{"n_layer": 9, "optimizer": "muon_variant", "lr_mult_qkv": 0.7, "batch_tokens": [32768, 65536, 131072]}
MLP neurons of a small language model. Each row is named by its layer, matrix (up: input weights; down: output weights) and neuron, and shows model dimensions 80-335. Each number is 128 + 24 x the weight over its row's rms, rounded and kept within 0 to 255. Numbers have three digits each.
Before each neuron's rows, "fires before" lists the tokens most often just after its 100 highest values on Wikipedia text that the model never trained on; "fires on" lists the tokens most often at its 100 highest values on Wikipedia text that the model never trained on. A number after a token or word is its count.

fires before: " " 74
fires on: " |" 84, " •" 4
L5.up426:115106134086110128103138130135144132121156097155130086127135146140093149113173124143140125139089144183063096105149137146141080150097072135132088119160114130172144093092117102123133112133075124130131173151110119133095101145121121128124121129132120115118072109147135143112157149119144122130154098116139132085119137130119129139099133099119173132130076113120153167125127108117086091190138110112132119098120131096146122149122137092105150082123104122120097112106108153101136128196135157160127117128105126118128133175101116128100119124140148156125165114176130114112116136138156132147120096146145115135113110095099143128116140104132120131093099142132088173125085121134117138127136119164123112124163100171082148144154134128133166140104076109122105149103121168094085094152109123
L5.down426:085145125140160173096124149119161150130141084119149108093156112132119166153127173119113134086115116117117069136171082089110145124108148109112151165123165116138132098139147170136132132104112188133119163120147155128090088141116140082127109108115114131111147142137115133110132143133151125114142153105092142118120158143123106092171129140130154123098110148143126124154152091108118116109184093084142129148108120170137163139095144147124146114132165135145128125114157144156134078161129179121054128140127111153152131150124152113147148114156116144169112139137130094144137088136101143103145105168085109094078138109110167103153168121111145146119126117120111149133153097108174184139120115116143133115164115143114091156146107117128131121105108112145104139079129110125134080152090125

fires before: "1" 44, " |" 16, "2" 16, "4" 5
fires on: " " 95
L2.up690:120142124076152156124130096095131116143113134114137147133140133159161121156170130128143103114147131115100117099095129104087126116125140126127096124079110116142152130137132127114119114117149120115109178125167172140110133102126118154143115093077127129110142150161126141153157124101122116140131135147109141111150147068099123129077110130146160118082095149125149117114171134148122107149123132122163131133098139151131116146112113074078065127135148128095117128123135068108108142122104129118124111154139124136116100148106088162150135118115127136113156126121124116152153133110132146146153092110097155102128119090167152115128147107126108116128192094101115120173092141129139095111134135113104126149125130130110150139122160143181117160102142142138151123169156101150093105134077162
L2.down690:140180105161118145098134140108110165154171110137108166155093117173121112131145149112126091154147042103160134101096178128103103079155157110159134131142124169159109137143145147120105177148146137120102145154102132097119152108129122100127108145112094127138112134124147132140121155149158120142116139146153125143129083115118135133158151102100090090124126108139158143141066110126117112110101122149137102107140173127121120129125148131134162111155118121127136093101130152152114159107159192149123116095143109120116157142151140146160159089156135123123109111069126130105150145101113117148148108087154187139074114206112094146136129173125138141125124156088153087117128139129107115136176106112108076125159147120133117065143141129120161151132111130151118128174141109115113132184132099

fires before: " " 72
fires on: " |" 78, "|" 5, "=" 4
L5.up548:115106143172154113112115136131165093123081124167083142108104139141120104097089112132170114148074142111164136157097137116128076124131118137152149116128115130102125126080111137111152134089160133135150134121119161133138108138137138120122132140111140128107082097150130077175123118155111178079169101154152099094179158135178106132100113121103154126130153169133128155148119137128100094106078137108123123104153129140143118141155179146132105129117140153137135110095128126104118123110128135127100105129089168176098095129093092127093067115113109106104157129153116111176166135166124117165127172149109110129122121168127171172121148116109110127133117083157120112111178150118094088107121129130140116151133140117120100159108130099103140136132129103144129106118110125150141127164166094
L5.down548:149129133142141125129170116113116139175125148169178152162133173118139135135158142118122116126083136114128128144111138132126129135107155143102110108145099127114106127133158119160084117116128113119158082061176121112125130135101162169146114139107126135157105142186108081132153125157128149127138084132108165120152166133136127171128107148147149154124103106116144136151094138151113122120138135149114144126122104127120111108143162121111128098106164124113179125096068139118076113090139090091189127126108125157137118161123120181112134129090149127123178132124166126106072146103154148165098147126069129134108111141157128079141148121105109110145157058095160119147087145115130170169109124128106166100131107110136135129154115141163125116136122155151113147101130113142134179144124128

fires before: "1" 29, "0" 26, "2" 9
fires on: "0" 67, "il" 9, "ass" 4
L2.up524:113146093157184131138143115121146141157139178106097099124105173160125164104142137150118104145137113120097114128104115122116126136127126136128160119115110093151098173138128106117109091087096112139137097118131171124105170108132114100123135126162167116115113142137155094144139120136097128154158160108128112151078154097098111161088143104111087142106150188091103134118115142110123102103130104112119154070120137078167149091127114128100139096093116182125140116106111126123102138152146110132156134152104115161083098159136129135142133102155119155146157104127081144110123118138097141166066127119119099123117130077109153113104086102139129110172138127087164133100150132154167131121117073095102134151124100145132118184103113096162115112049085130103113132156135131160147164101129147
L2.down524:110136147117125167122151118148135123109130149135105147110119145123122152075083175132143096109127092100104155103111093113113106163150120120141103137154150075088137092105141093156117084141172133096144134160144165117114151132118130158132144122092123125101158113114129194127107116121155138149085127134116117151155191081132108119121158120149134137101149139152100168144137139130132150146159147144094156147081123138051132084160129121137120117127116176141096121124165131144112108161098092109120123136085091109116153155128118132139141133123150105150126150084157154146089117155107086144108106130107104149123154136163105130102154173170160161146191124152095146107139111110110127158105110179151133125102110122111128127138121070129139142170140139118132121139146124148150184128104131

fires before: " " 38, " check" 9, " L" 5, " R" 4, " Yes" 4
fires on: " |" 100
L2.up203:146106102109132170140152167124135120129126159135181135136122123098169135114142123160136115136146126110138139147168138087163119137150111152155148099140110130119091105128111157112140112090080150088113131102103055130117122098101122104118083132155139160119061101138136120086120133153103104174129137162115097140120179170115122151113105111071107159112128128111103124139163089114132116135137147097120109119159172171193123147124120154136100102120182134142172136139097146120110144074086160137116105141167121158131120089108053114093141131099138176106108117142140138098113109147139162100101137150103104128194097147114183135139134101122122130110122088126152153120173130130145139152162088130106131153135150173077175121142120132109130142124129104112130126139134143079139142157089154
L2.down203:109102145159168163103135153120164136174085138132107115141173104142110128145127125157078120124125102171145133139176097092131117137133154100137120151155129145107143123133151114098118138208129142141186100135092125086134135134150107102110137108114122098109092105113101141145135100108140126108116119116117194137183080109159117138143131120130131130100153111138098130132094116144078086176167120099158133113122154151189134153124176139150151105113110088137163125117134122151124141066144122126159156140144116131122107115127109155086103105153106141123136095113146065101107112124156132127155104116141124154132115135177135141142122104142162137112123102092132135166130123109108088129162127119124098110125107102119142118157142124117137122176109171113084143115147106183109133165126144

fires before: " |" 26, "." 20, "–" 11, " more" 4
fires on: "0" 65, "-" 14, " great" 5, " much" 4
L2.up989:125120120115116133130151149125096111119127144142136190119177169153110176138097120111132118115124118116112154154117139149129139155158155136138119162159140127128142154134088132124112113092111143148097124127117132143128090113117099140147107105116116161122124089085130139143160114178139090131111137154149082094140151134130102091137116140118137153112144185122100118143160155087134116109143129114124150103116078117129136102107123169135121182082090144164123139163099105125137147181132151157116184127098123196127173134112131142166087132154108136184177123067153172153130167120152114145143101150100146138119146120146153180176117110134110116132123160095148158153129145105139138120151089105109168129136098165127127169131089116148105119127132138133160151086124135095121135122122133
L2.down989:120129135099116137124182137171157104142110118167078158066140149111098111146150123119123133158143142112140107129140099143064149115122135111140115127143173127102120140145112116131148098077131117101165107083151158124084115106156120119166123132150122145098131120134112121186127128149135143153062133169121162136104162184116117139133103157114158128089151111142113122097112105095141097128150145111136122105165109124150144082108151186110151145158116103132135163137157116110104141161116122174128173127111082161182146137141085127110104123140112122130110133124110139104130129141129152133118129167146119096150103145141116143126152127138136123138098182132153141144128151147129132111139107126107139109147097117141127137158128149140159161136092121108116155131128108110108071181127152

fires before: "8" 68, "9" 10, "are" 4
fires on: "1" 40, "9" 12, " " 11, "8" 7, "0" 5, "cz" 4
L5.up17:131105124112139095151111155110105139133163138113117139147114134146121173147152118147118158127139129076082154138136127111123130162136113120146098116116158151164125108165065119096110148129157131105140116105163161135136154145115167147118153134136119153156125175151140126139122164109135146177156133130108128110101134145108145123153124179192109137127117173150110136127104102131112125139103105114139133120111111127153115193171140126138130131125129165123114115113121135121151145131112141091122157142086128126136157130139182131149124166146097129099093117096118108104103117153207093124124145164166098144143055109133131118165082126108120117065149166124119129142146177129132130136127128123102111149104196146153132148106139094077105126156099099101173120107136130121116089095138144
L5.down17:190153144153120075090118095135136155108098157116127089111094141134105119132152091170072133102140153153097141133132131162131127124136180156144110090095146108138092160118141119144093154108132119131127117133121145092103121131136147112140138140092102120134134117126159164127155130088143103120135109109108145147131144139119156144138104127147109147135129119115100101115175144120120146146092122163093115118153119103165167139152160109144126141129166116133096145167156134105133130147108158105135134153142146110102130124103123180144126128140116127123090136115127106155139100134159163173106167143172138146143096147114140109138112086099127116114155145153129134148159132110145153153108176097126120129161145109124086156147122154123133134157114129159175158098142188105163098089115109

fires before: "9" 42, "8" 13, " |" 5
fires on: "1" 54, " on" 8, "." 5, ":" 4
L5.up1333:143160124161139119106121128122073135128111160099087126109113115091125142120127123094134121143134124164129116144130066100172166102155133136141124111137151161123122116106085115138117142172145148094164126098124106125143118112142132093099130112092102092121110133132138171112146132158102106104139117118153105132107115162114124149180137147170109121150110146167134138139110170106135157162156145165135148138143158129105141103090168085136144116166155119088098119121117138171160125120181149145134135101091178161125152125118162158115117144107120139118153119151115167091126106130139091137111098155122103123133090117127137138144126071134141148117153130086140140091113145118134106091098164099151145119121093081137151121110141129157158109143148194143131115147088139090115095099149121
L5.down1333:157110137150132168107174174110150132145107099110137124136163118100125116147121081129089108119133163095182133130151127057149135118171104172137112151102139209112138163108098125116131145152114130122136183140167094138072083144151130146070133107094155131162129158157184179109135172041092110142129117156112133143134119118161144134125154121129164127153134137119138140145170130108131129144110154108146126116143132131158165100105149156100145139142158119143137140110134149170150128106147147124144152132157155126105185165127131137118095154107105136120117116182154139127097099106143077149097118152150162090114102109141164153139130133094113135105065157141087126138146164120087174112140138101133121106107113134100113143113112142108155129134133107098154103105119119133113142101103177

fires before: "1" 58, "6" 21, "2" 7, "0" 5, "5" 4
fires on: "2" 25, "0" 19, "1" 17, "9" 8, "." 7, "6" 6
L5.up1672:143128129111109117092160127167101144129141140129084115102124148134128103104127130134131146172130118146146146134104078125174117142103145115123109156103165125121097143174117167163135104114134156102088128151152137119088115168132132128137151128124127138140137141134135089127093118144121163097158121153143122157150095130110136132113145132109119133091139131153150133140092131171148120079098146132106120091121190112112142125108150104111089101137151094125103110096183133133162116105125072117106124132179130097122101126093129134129104123164069121168123163100156131112116114126128167116110112103146141113114088138144099129155157110124067152127143144142083160122162119087128177165146140126144133095116162153132141110111137106123116153101139091133106164127101127080154113124097101
L5.down1672:090141125121122111112090162142136130098129151138159113157125129077124119127165140162120180149131094079123115071140116120133124119144153109104114128098143123134116091099135180132131088175123108115135106106139119136124138150163193082125116089147116137127118130150114118117146141111115122086119112114104128122106164147183125117155083140163130114122095122166139127174126143176124120119099130111136162113149145104116126160115156087182147118131134141121106114126120114136156146153150157092115094110118168164098087159132141117130141122157165118105104115155100118111135177105073161103128126128124167123082074166126106170132154139128124133107136099085065124137143114107113127152122119131144111110095155109112095083149095082112086144118161193173094169107136125120134089111100142

fires before: " " 72, " |" 13
fires on: "." 33, " November" 12, " October" 9, " January" 7, " December" 6
L2.up1431:123139122132149108123088074145120135134125148109153154092109116118141110163120151117138099065122146108092179100141145123132093147127084147140124117129136152116109116123129127171132170122138107146113160128108107096111156115095125097109127137144132143135133132165106137134139125107156111122155132147122121113111148105105128129104106075160097128100106114107113096174139152099154123156126159159104141128117119093146121126117149124155141130170186148141161123104145144141152114148151121129114099089138096140089153083145109110149158110150140175119117154114145157143183114143137136162176113120125133157113107152147098132182130121152105134114137103137131117102173130085131133105121117143123163138061097152100170108095122152156149137189131161139128159129146086082184100121091151
L2.down1431:111126125116132110105142145129118141159145149131115143130111143112101110118128136155094117115154153124141096135126113123108076125115119153086162167167104177155135137129166121185110090125137084144178152131103137116104144157121098106112146149094163091143119126118180168156160131124111139107120120124063105166127108123133139138116130139089136148151146119123114110168111126109122136130123133120114112179118140127141080089140104152113132152122130125124172133081176138137177137162069135121166130127101094094093111125125097140137111115088101079135143148124105154191157158175143140121121134124131171106137162130110136141121144146139153124159117076104141110099119129132109090095143109117142182144151141114086143124114091159154160115142119085152124120144160096132118100093128124

fires before: " " 86, " |" 5
fires on: "," 38, " August" 16, " October" 8, " February" 7, " September" 6, " March" 6
L2.up1040:120154117123136136102109090149152142125156140130157139173104139103092137140127133146136106140174100092158159097144093157139135108167098149117108151096143093096107105145124146138115162117162085124108107094100139131162121150127126126100068129135150138097139156155146126125136150092096097130122133182108160130108122135145108144110139152131131109137135169132133113140114117140093151128149167124103079130134155132157103110119121132131135109136070119113190105135115145100121117138171163093083099118150089116072142147078114143113111166114125176154136137106111153111150123134136118158106101125167159140115109102126117125182164124089073158104096131132147089135074110136134127127145133163115143102112128159103111098119161117114119106112108128098118108082159163125113085172106099
L2.down1040:124187131179077119097104142092132103156119129185114095117115139080161120062119144142134169143093104101144124129136126128145116095076094202082116140141102068119150133095100187160130158152126126165105135125107140118123097116132127121122091142145167132146111139124151170144134169116144144150141103096110137148066128132116124101122102155109160133105121108096173184099117128134113131112118138114104136145109143135130150155133122122147130114139171091080125121166190122135114135126119096119126131137122111161127136184104078146106134119093114118144164124125114101100147127108133125133107118095131144120132147094132130167135141143113165140093127086168119089097105155089118124140111122140116112090111117103103112110115141119157137124120123120096161100162141153113155106110110130